Weights of a small transformer language model: vocabulary 14938.
MLP neurons of a small language model. Each row is named by its layer, matrix (gate and up: input weights) and neuron, and shows model dimensions 48-175. Each number is 500 + 50 x the weight over its row's rms, rounded and kept within 0 to 999. Numbers have three digits each. A neuron's up and down rows have the sign that makes its largest values positive.
A block is one neuron, or neurons of one layer that tend to fire together. After each block is what it responds to, as a language model described it from the Wikipedia text at the highest values.

L9.gate1352:478530566548517383441457572439575475493403517494504424557538475541521469498542577539444540521437494524445598460402512482541443503520457578493499476480497470561574468456538522506547471488484521417556398430516534518482676513468525441428445487489509506475544477550471410444399490521548482487553556490488531567517505551503532519420535413526434502532476539585475476431560528569571490524507
L9.up1352:457528594437506416585440421569562560476474503623495467481451541486435589548500625555465671476477428407618541432462451604480515427594410504494485504416416586481512548521465437441434498533449502451529506473507443604574422471395497524524485422491559494488510460478528466510483466511495379537485465484500576500444471484530439489449497435488402547509561549480524417529501539581488515476457
L9.gate1792:506547455480531429586432533460465562492445504602601517449424441443524568535512462471553463461464450494479431416473488480514533535478471552477513509491483611474488547469510500500468490468484455505413471603476548521515531449459492523491533509425492584518488355523479537522531521444469554432532419406412451467578585566547501432561508441506435537512531571491522490432570468464414540489471
L9.up1792:476417472462439537488450553418493565560602509502543409509508455442560556462489511505499423457512525453443536530520546568503468458460510550448526500506582540505519546574533438469491570485530513554558530440497458484498541442373505502493532533438501537466584522567563508521453503499448451464436542522563554455588570522528503414490382505532469497515541550443509495426602571469447510430476
Responds to: Coordinating "and" in noun pairs

L12.gate35:509535484523477490482355526498444484497481449493443451524574444534469451493527464658520599530564469574477477377520439461617523463501452478557416444452554585529489511465491457543494447483643548520429623514501510517525496497561399431493535522538534530498547420500547532439502483529514395477490527442542449624480486471383485479473529458546548452431518541521526454488557502525491472567455
L12.up35:491449549382487527471414431436497522507481489543476477519465480460366544501550458572477508530580583509605466501407507497557497548488522462416479427541526529393490573535586520425603494525590530486465511454445498472546495584534519555528472598532412433450531469521446520529450528454488467497499498472484481407511527449551518476470494568491495556555513426530478488558496498515465559490471
L12.gate741:619402548524470451412493593548407501499524435519541498495523475498522503618531487560562514540403587463476434449515517582582499567498456480496514555423515546405455604493483473487466597553446508511513519551499435566516445526554492505545502455462558519566594517484455523553482529538575482505471567453528530387592505521535454471465502556519502454528520456502487456589558511442574539444553
L12.up741:382454521574483546598424468489518522468439619528551539522497526545474512382537515522502460510501439517521555503473508588368501476471496464577471490546428579482466534464516479495515511516523524514498530580603508511534576582479595458518442490520411509427542405533555484512511460539477466488517485511496593520498481511540432534518550556485429541511455485445476419489513522580510487511462
L12.gate842:519437455480462466436545540505440428553331488519537512527429509452425492442490562537552423461545525489465508526576496516554597591455460413543469516490550560553564451344473487400509490434519503491455410427433542430546563512515514479524457439479475509460490509515550472556448502506544464491526398471434528586428474464558516569466463466414483507510491367573532531442580458466488528514523
L12.up842:487503601464441465541616499516510522540435557597532424527518489556576592558460535411467498494533452515489501511476530568522502416398507551519361474449470573443630480515465505490454415557511491458463448498412525520462649468530517549528536519471375494494500425543428474522432551473490518516463465551580546479517455516491433485426434577482447423594564379542476443455567443489493638553473
L12.gate879:390544422475467431520501421491564479492451533475552449526492512514430585484584489595558431493424557448493500512468488494534477510528501545479491487400468436491416459514490518556520507485515496502517468441540465534532427487528566480540535479454447458494472413459460527425412505482443469578520433401617449561460600582555450532567533533575510526477500443568446433505557575547445486493493
L12.up879:435456522521451533601431485440540496503496473482485538539564464474566528484527520625558423462498518465498595520514486546482456423481491546524448532450413556539476556554446490520529533459624404559487418529492536496520520459510392506487520449441592480463523452524456521398433534560491473589533536500493497548494476484528455532494531533508589462412504501495554510442572485598495510506546
L12.gate1477:494567573599487566475472470527445452611482575424497485445598504510538528563433525463461510528510507502523479552417427588564489427418573426482502503533516535422453594517444479424507476462478531556560489551425471529483563428526517426460419552536501516442533500511557498467512468494457510531562487466643441530503589536546498549509570473524531506510467489515449518434563550376593562463603
L12.up1477:496543486517482516491508487394536493553444580469508534494548514461462544557476447496538490565414544453519469467604376549486493518569474425424521487495544564580537514464538496475467438397463401569552476446504465543473545469530517467513441571640511430434473518466523423616532509426493408552526594461504479476418578485558496479494392531475471562496505504480415496462512542393443514559455
L12.gate1988:479499454459512471472523483473517493523449503466545470526498531543488474510564470526567522462447426549568465402567449462523589512450591449453432530499563541407468517441550502518491463489520540537444465446381492439594465509554522507487572528501515473424531493424457489550472470498397567492484474487496517472618522433533532565430488511427474551537409570562500491518434540496540484434537
L12.up1988:494568461532547507455527506393498552500523515527402525469354498442429456498513465458582491519492501473605495489602442508495547500436512479599463567430562513508468445543539510517518499444484553508585604556518421487530483423484538469466418427530440455542527520515577467460512471490455505534504494568464483521486578452576480500512497492412441467503349453487557519521465471485528542402478
L12.gate2030:468458471496524594486571462564430507462512472456426522520501475461435514559444450527459518439549453523476504456559555521476533432583505509469408457456492628523433462480438456561577504449464529488514432498541507522527620535535567498466460451500557523555539460557544548415428476573576452527449552466569474457594469463465525520508470514553477491534534492471497505496518498520535545511491
L12.up2030:461436538494491606434445539523545538432541528463594494488518552464436497523570532488539544458487509620455479521418505577445485478505498501528530452442523510508605563482474583446482485491464355498449507534500502531556441486437513488528468546495461544502495458534526511421450527530543477498516505462474448460478458512493476575509417534479544401488551422543511510627441455386501526537447
L12.gate2330:506491480525481518503504522495411564552479607524564501528460562572417534485549531404584380483605516418534548585541502540600517534545509511504488491533452527483583513457509493525573563440524484429584499517439514562510495611456538569527484545571441435504570468584482528478587510510506562587489505500472519431438585490476530586487493567544490506488457407510521473454488606534598497441569
L12.up2330:498466461502421470492512474468438487538540569547458553544486589522557556385460505553572474389502483505454425471498538485495542463519418430480414488475539499538551446469481504516579506459457474459491507510564552512531589493492471581483375585559380455512496500503470505561484566520373489478538538560422546518468379490566564438457420457581482576502558466472550527484525597443508559546487
Responds to: Paragraph-ending line breaks

L12.gate71:543390415495547478606477566483502479535555475501595580564404501533492479538450559556389613509505504557512533527515467527532424474505469511480532594486509522491567535545519444415476457426480426454521500528547519564548509618582425492465581455557506547587598558525497513464613497459393479485484461582505497514547448523574527501490522570472479476437498526463485478474488539497467475476515
L12.up71:374427492444503537530535468480511556545429599497486595536514453534523556448440422556525568447519459550524479481490497442449417476472437604449500554473377531492496506492449544447496484547500517474517523491413492414419635535507489582462430446471622465534562473532493363454482508411515489493406599502549509460532427542515480532563499524427501529393511524468554510579471443582531413560528
L12.gate474:389648608530444572491465412546536570566461456508442535421532563471491535512459470555569517424516474509429538563425535524495485525468414440461525462465537551494363514472453430477460449505494532431520465505537444559520633477556453539511586428518541509575403540436447440508521483542476513504530513455617568518524425506412476446553406479498505515525511499404520478376542567561509572603520
L12.up474:390456511409465562473497565442460556533522510467505496457486550454430547466632514568485571496422564523499510418509515483448652507544526494428498529402483449569494450469439456461495466474487407451499523465560550522524608516562485478507556529515477558447454521493547480466490547439570485466452423540499517527536522531589556494504461475515410522529413492453412464473454413548491560447480
L12.gate475:487530504478489501564526507465473528565537605524573559528515462514499498510411421515489504528432559523491445416442448485486332508564504477478498540550429571505431571455455477559465555501509482545578470514402521495479479402503451482450459483617434568515498549547473432389470442479490574517496586526557550579553442468522478540551474494530540513565567462461453467457483452522381516497609
L12.up475:476464523516470578467564533550553494424499499456523466513578511557358542484537527636492473457419466546522392418502461523532554490470463498574410517485458459464487423504505540567510524548453541556552505585530457542514510550481566494392454461538485539546524480437456483500490501532534556514603522454575463505546528477458596520493430505559521529454428484606545471535484520565531511461545
L12.gate678:422609660484479417482490474388561480484460570526556492456460603446549495500521543569561434532487477406506581505484409520490511449468474601522413491569490436391467512488509452516488406553448514496480470507413489501427598521497519417545563462395458487543541474492534509546501452533416489487536520550495541398503509525513513497501411475498552559456407492503593442429535504527443569533466
L12.up678:522564558526528542550567425509561454474528490542456485411487464465449575502564460451507552444436483431478517606589491477477460535422510520432396483512484559523539482374551438528470521464370396450560562334508521596535529566547609529534431462466484587497413498506451565532521400507504464541523445515523499437514518490424499509502488452460477465487523598520513508517569548515483481445528
L12.gate1355:491474573510528496492573448578496550500538637493574551509630470465462523555483517548565522541510532470442454477392496514531459540455542567508545477413465536519508553471451562507466512468484473490522519481459383488496556493451586452553558559553525503444500451505523500482549522515532453545512542566614601421519495542465482407465430512502417506422509469541495483499568454496541467515469
L12.up1355:526515522542430435433496417460530542484570541548481513512487544464457617467478460473537460533463518534429528465502419478447566455566469500450542420493458479501457643436429501474513519414590531511484437463475554448407523568503389495491627498505464564469543541401524467502401564509516515526452496489569420553491525541613466548492459513537418547526609454552556533510516519546476574426614
L12.gate1915:502481584519488481538460538487501494470481498466476549522566517459536458422552395445466556493507552435521488524522502528537508402480539457523433396551540470475628501437480423483552548400453475476437589540512452399526478494500485405528554518525477497418490597455397545548326548451523522517552507478459536515518492452450432429544541533505507555574533496562424487486608498518511501530525
L12.up1915:548484500544528418422506622483471436480501495452582570567592471438547563566578488568434489508453510463529486480443478499521512569434490478486422455486523496452487450460568580523494488489557427475486370562531491573455540616614594535505523507416524439515531494564498486478556481509562564559502505446564515497505533547523447477537439489500384395518481384503463517500540541542502510562569
L12.gate1955:550525543492559574442565478482496493534539424476519489489500551456482529392545408502507519595539461491493435486502436432618561493419445498476618516495598443539512525389466475450559485543595490439576450436481557521432517597519482492544531552488470449455585524489481516426550448528577436529546524518507545528442510491536526492435457518461527575450523599504441584572557495527478506566452
L12.up1955:423529493398355506461561542493392478521531531511490490534439470612432514509559456552485517486453518476509518602540544492522488522481438519480424511537450585340489478468358528512433581407563532504545434465491609500497528474474569513480488476532429407451502563518398508435478493484525470484478498497487557479595407539518509510539479553506522473568417434474525481526497574495518486529488
L12.gate2031:561432479544432473442533434474494470509557431505450444607559467470546515517523480441522406469526563594509471459488595463552528484472480537561521483476531548558501464477431550469526477439506416485508495524501545440470441464532387595515572542481465474541574571451424448526545445421493470413479499496651502457550523475573504514501408440518442534612525454526498413522508456445498547488547
L12.up2031:523475514448620444566447509510512500454434495549579520499531531550480469583487514494540459515498488426428406560536505482453474528443466412494496512466496506492443441535537459495543469520438482578496494422516453479584544511454473566543477493450602443435517501535501504447466613500545547427543434505511451477467414483543540478516386462492473506517402548454547441407511483529535470463465
Responds to: Coordinating conjunctions in lists

L12.gate848:474427528597490426501525549494503522393465486527546460516513534567500528515528408598554518358542447513502433500466480475572513518481449446438546443513464480502529512528508489442519445469521571460483503544562441506451543650459591561529416530482571542514462548545532499465557448545517441517442587515528472479613557692420491573576535587615414489464609414468448476542522530448527495503491
L12.up848:450420440499466459483481457523568538482483532431488502556362476588460420651496416521465537439510521503461541556416550510601543477425408402462413496531461444447458467434526563516487460484506498551471552483503456465416450562470449535541488479420482557444485539466510552551485518518571519506525496504535510482519595492436540472470544543601479460486530434528515475557512552504529429524459
L12.gate941:478509522579611493502466494473465429414458517519462584506462515515539461531553475565496457488531476616511453548480516504509549592502640485511480509484463532591566515583449456557428444465410472430559433524626407577411532538564453537460505484555500556533435535604470473462483443502476433490553457472520499491523423480524560592575509424582398532510520463429486517470379498513459552503493
L12.up941:611497559539572513487425473489517554428467541479468476546503463544499499487487494535492562411524497528562463495499507479430509526512472502525550512538481482545518460460517539534525520355509494545430467507542472499557500515476485455501416521579520454433554498409353483395534458455539573494499606573460524515546545574511503562550630426595480577421633539495529516453518471472486504585462
L12.gate1293:495443534597515481497589549496460406510434471471580446559498412451469549451512544435513480514417446509485493532432608543478485390542583483420513495495496501530514445492539530617602496514606501547520485443502486534467493424443557508515556579520457545497538516611513452459495517481505521573469644582475577465525492570554541469497514490384510505473551524516468464498443485519484462585497
L12.up1293:503531522479532513467464505477485473530510483534449521506516495432504459462608487500569467550577383439492562425545601575504466402479475466435487459489539472480544523454448513489420462552434535603510562459584489470455495516516436543567516562421486511547479500547525417417457542550484535424431469417540567541571547556555535532480523546483564589479532560419533479596627449508454452499531
L12.gate1300:506566456493552473451463478521464519541469466441434534473582465597442487432530475501480447540400494502478512507467580434492582562506552491528580472455498561494446514527486540539430521556441524445405521599447518370535482597490397432515448532509460506598472488556520478549512536604455462513434453501496492494486445497433464451503537466490422532396578511445557509550472426569513569531552
L12.up1300:425516511459466454422430476493559610544531555484424478509561644541503508512499540574561516505474579518519370524518478434528487524488499454371541420509501510487542505448568564506489483549502498477494460485524528525497551524514385496517515519505431429444451496562493573442461499518490507500481546506492517523501482506530448528549394437498508524535445481432564478496455535599604413399511
L12.gate1428:573433465591440443575471487404534464490481414452495502520455453496473547496468498502427517427519517464487449481514523498549407518460537486481480496512487490458492473443446496519528425466506555555542451545684498462539451392441468553519505513552424542556485484484535477437505483555453562484535548516509589473623626564515500571451442375573431431593573531495535574444538445509493524471461
L12.up1428:519480490524520304437463498437520443469460411452445534543521519437461496484458531444396450466430509463532466507474528570548500425548472490542527490466470462425440513520351458509555559524428547518510492487511525555573385467463501520624495584524480514505414537473439494556548439498485470498538599574537549573525496485497543588415485534534466568535579498471479615497533402492443523430505
L12.gate1738:528451454503532478414538482592504456504510450448539463420545583526533508619528489534520546407558489543479534542445579531528423581511484538516515536420541499486485555525524497560503498419512544490547416472499516464561541503514526547534526460431534445532468538516547483467560442564418460555497444499499572534588566541463570468556553552544400463506515463500475570531395638498426532389491
L12.up1738:511478552528500445447467574440438494332527485414537458499498457471520538543456388492484475578557556458485528461530497478523537527411489405456509553491569458502515425502556546576499483441523534428428511519462458475549527505520501463486519445428602530485493515473611563529459496489550444500565467661517487465536519418485543498490580508567411441528565494511430533625455479522531448468513
L12.gate1770:482531505522509486403479466518467469486487528534428592480536466442547489477525448576439584396499550604402589499436495428552519542463532570475564554500471466513467528457544424469460501522536482415452474519510497544511462537433482442485565452537412594420469426523461512463422508445546546494419634570575546514493504521517421486525508541505454507420501503474513498489455455391543536524493
L12.up1770:435456506459535414393539585497506582507549490485438483497444459514541546503484468502547496468516540582533545537476500422420474490547432500543506383470532400552458472480530509532527505535462535541447459534558461573493639491458487434488518465493455623469461539602474514368547466422531435477448551518579498469515597447587437507492428438460496498478393475490421500455479477397509447570540
L12.gate2555:566380468549582507449593537441507388538562605506560515379546544486624492549454499498531528517613444504558495525492461421536431502512505471490523536487526544495537455507490508559514424473478521459537460553560537491525500536455547439479473451538531492460483433473601542608491500484505540502509552526516583521484492545561488550558541554538352452468512487538531471512430406460425525507461
L12.up2555:588520448554510460647541543501571432451436494397454500493554584378549578544469423578513529355566499436514486453443563566585484451512515508428555471497567571453528579510432501567527472471534413519512464504505452478473430578479538489529509485450561484481458410494477559520668496528487512469616492553567507581544549513398514416459519528614452496464517484547435433451492471463501570435505
Responds to: Abstract noun completions

L9.gate1182:487474515411423517511474416450503509554483371553414383505443470539484414534493480540610417484549444528449556422517523443454387456501485507576470515495483569371511494464525576481508542526385555502513599504478540566540614498525447475559471605519536499522463452513520471564534490465572440430458557511554529520483519479576489399460432527485560483480494472492471469542511480427579488553493
L9.up1182:452491436563443530445416451487456565488534457458399506458454464395475423478525535492589452483514494584397624508493516520500398455611563558570548447482524549539504566351528466511470555517484489545433535513496556545549492460480476523566544516481493554522564501532536438423475456503561473517512580494481558474519515467533417501472505517450521519527488513533477561488496458506550394516488
L9.gate1539:507495502465584514472402526394441532511442554578396508450599501543466516486478567623501442481442524474492523543541550533475498583516538533482438525391523465525447474499493494472534496486512473494593435513465461484595626434550521506547494497379426590530484554451478461555567448468459446520476433564556474495540567370500405467422485504524544575542467497571513524463497592526506549455518
L9.up1539:474498450493458553558479534575440533513514566538435449488472525500645593457526521491478564394540522508571593513507464587440499452479530533400504428542425454467527499498441457453669487476582520480516477481511505528532497500517527580479488557467570403543526444480525582469511451406435509528477426514471566525523427519565511530458473553501471505466471464530464450516474525496547462534493
Responds to: Section boundary tokens

L14.gate323:503430460451547453531494513537549521494593572555502500450472545459518409598496447585547416498458527521551470397434419466548468453497475518518477478483484487541567505571481506569481478454478520499493511525511527505482376474378479547559514462448499479438513546503462504493498540463534583583481515405449505476579524496508534526594547548484464544529520451527466498457401446572462507519475
L14.up323:515529454444469595461476566576476531487516535520459441581566393536461438533487433505475501494603527465494509557378483416517503429577505520509544558509547501465557450609434564508492542470457541524460544476462443442520443494439491447546536438568454540430412509464472500533565486508486428540490592510471535509535515492479437481521557501455460547390545516565534387461510467437574500541407
L14.gate342:524513467493515551480480532502497500542449523508495465495532584510489487528562430540506473449493503485518507503481525506500512550547550448461528462503348493501508546517449489507500571463441458529524547522481612521466532564415549615488483480559523431536413433509443458571460526486404465457426528481557506441449425542457567619490481483570444549579545439510482487447540547458413484461505
L14.up342:579486517620619466521511531497478569519523535519512530533563472515525502587509379501529418453437484574475497414466512455442457469576518554479644446484504453565487515519523529466530458471539451540454473477412539487445515481533470510459496563521449499563526498463535580567470552479439483583475498422445528509553549552586526602524472558500445510552504618447456501476525455445429489497456
L14.gate1408:543499467481519525377408502363484468426532502509612503529457479446456459575492509553452454476566581558537616482425518529420442576486487547446489467502449449545450456549434443551513517437524432500512496535438548449519465540527578569553523469456559558453487470502553504495525430549505486554455474559515535424584537550578508481525574464535485516504491490567477505449505490584545564583507
L14.up1408:453452520484460481455528502568528492478449469496565495468602454585373510562592482548602409557505469490593565554457555432553466538425527509521447503571453443445410500490532525501470405516522419476479516429542558427440472538437491507512432462384446438501458474512498451534503532538510538392459507547497601578453515563552425484510438372555551461560501586561443514445407606485423611453489
L14.gate1899:467487499516514458479409588498503529478492567491436501428482513530421528460604460565514408497544550537541520562464455424531573520471572556419549415448400464537391580526445482446539485448478471448495485542512420514455441570456456540509485500483447454554527532474434516413491494468425538589554536400500462460456487506516557471560576432518454487475474537593458466521474467560498500499494
L14.up1899:585487533522453442489548428543546464500483431572595506564484570457570527448523492483486530518527418495455522594491421403485481522404549374486514542471511378495464510523429510487405592557427506503481426418600491456501476421474476511602522488527427458531467540502603471500583442511468565404509473552476443504529537536498477531437513394474506491526557439561460543590494389533467520501467
Responds to: Action noun endings

L14.gate56:465449568537482552482480480537392520482532501455520469491519606474464491445537517451592506524392465534538509554496492535476503501529458472537549485511496489525520512538504554407581529426534474444566450479471475506476486563544457489442454512456543402611499583524448503471556534487500486495511510671492510513482501499459457432523484457487430485375467584489497432466521507489478604472430
L14.up56:495507559572406482594468445529500566446493482483461413499489456482486509578511449455499456527380431494521517594516451496447583456434533461496555507530547587578481554466353449506474463524452511495492516566537622445467561482544508503507550566523515469541500617516534456498446579476547523445489456517521501515618564502490502609556597497589390552558530440606491516488558467439473494503508
L14.gate476:516518477557572462508522551506494478549500528477485520435495455416568484482526419576527541465469399483484528533532493562480483457548461473527508560535405441513516520547517570495428505510483561519457507490519384505425525479457607530460528531538515544487474479526550486479479565468454482402549531424606457455504533463492504573530483586497435521559481472464435527519472496487511471496555
L14.up476:481534431495490548537565517538508550587535490514484509446475503636480541535498427520499460468434565483490457449495449526483549496483549430571519542562425558498412569466492457437559491504535557494563493488448557533515418506536452472493521517419472457489543431368562512533512494474506465555474482483489497550557516480491457563502508464448474559512554570543510479469467549489526547441447
L14.gate898:502408463518530588481467472494385439548470504509497466543561455505540446538456497508476420473479448622515493419504453497435538548469472533492427610571493429562426510505516556499508455523447511550509460518520522569526541418534506445491464518335495524528503493563524494468402520544541453578435457406586485405462519405426555435503386489473370471433608389518534461591531487516451458465465
L14.up898:381453487488562408492489431500546531457422517467502629485468540598538509562522453507543451409542459485475493467463485489442487473456436528425528500493558597553487531443549459502450520470484540504453403500498548549463526523575536533470560483483564549468428510484528510543519464486496520474505471461530479555523514556484496540476481533478492554465497555511575466510540487539593546441493
L14.gate999:495486594471559444495570489518593466507589465458481497433537507543570538513503362477573431490424428484522546539452539443463491498432465518496526439576550507554508552532517490457543479612389495490548478533495516450510620492528476461475492424459461565620464550416586400538466556523521521510518594445494550479439457468479498547486387519484451467485529533465535528547551542514466526545481
L14.up999:504512459436490556531473443451494557468472416492543489512455434539396432461499518512481482438630452524438553579486481478363526567548509475449510504539453459454373402496458543465579460483512514499456459534588555467477511549521510518435460477465455505408459529439586450501597521494472516539451481520577463519506448498491496470395447542517439530572436437490591468415443530527503517520602
Responds to: Thousands separator in numbers

L9.gate2415:532465562539451473397466411450507521467469402482478481433441518531552476393516515546469419366392551555483515535414508528637440531559413484466414451556480422510472423434410403500499495371547474505468446518491428542524561556555451497425508498535544485517510491441514481482515439545458615476387558457486422412559511543493453467578488547491561521527511431528441566486560497557468453508559
L9.up2415:418450535446396518489404667500439569503603516519502478477489411462442510455550539449396436518540586469553512441533459532533474523417570521449487465512541483417518426538505545533510537583542565569477412520520448527557442497455514473468555480516530561434474476441512488463474478538517463440508465484484462571465540469496486565469416474503555497488585417511467557496594426492467431536515
L9.gate2503:575498539519573454542584467409513551485534562453451444474448449466466590448433594508494488437549594539448560598505545459516593598541495478499463466552465544601440536542537446498488392522559533533474596549462498595426460539456596439482530519498533536482600469566499435422515516540494505566488544501420488458470467429444446460444465536429514587491523515439443521544575533477448598507512
L9.up2503:438548475461523526551549538554442509483424531520443511537555489481498399512535509533473520499476595566427470540453520373530465522432555449502563443530605488458437452497433538587428528428539467596397452477535546442535457536500481530546470488405559539585532491444491527489509556569522501478483527496594474472501491526508561506477451570531498489551588442528572456579487432453486469540530
Responds to: Abstract head nouns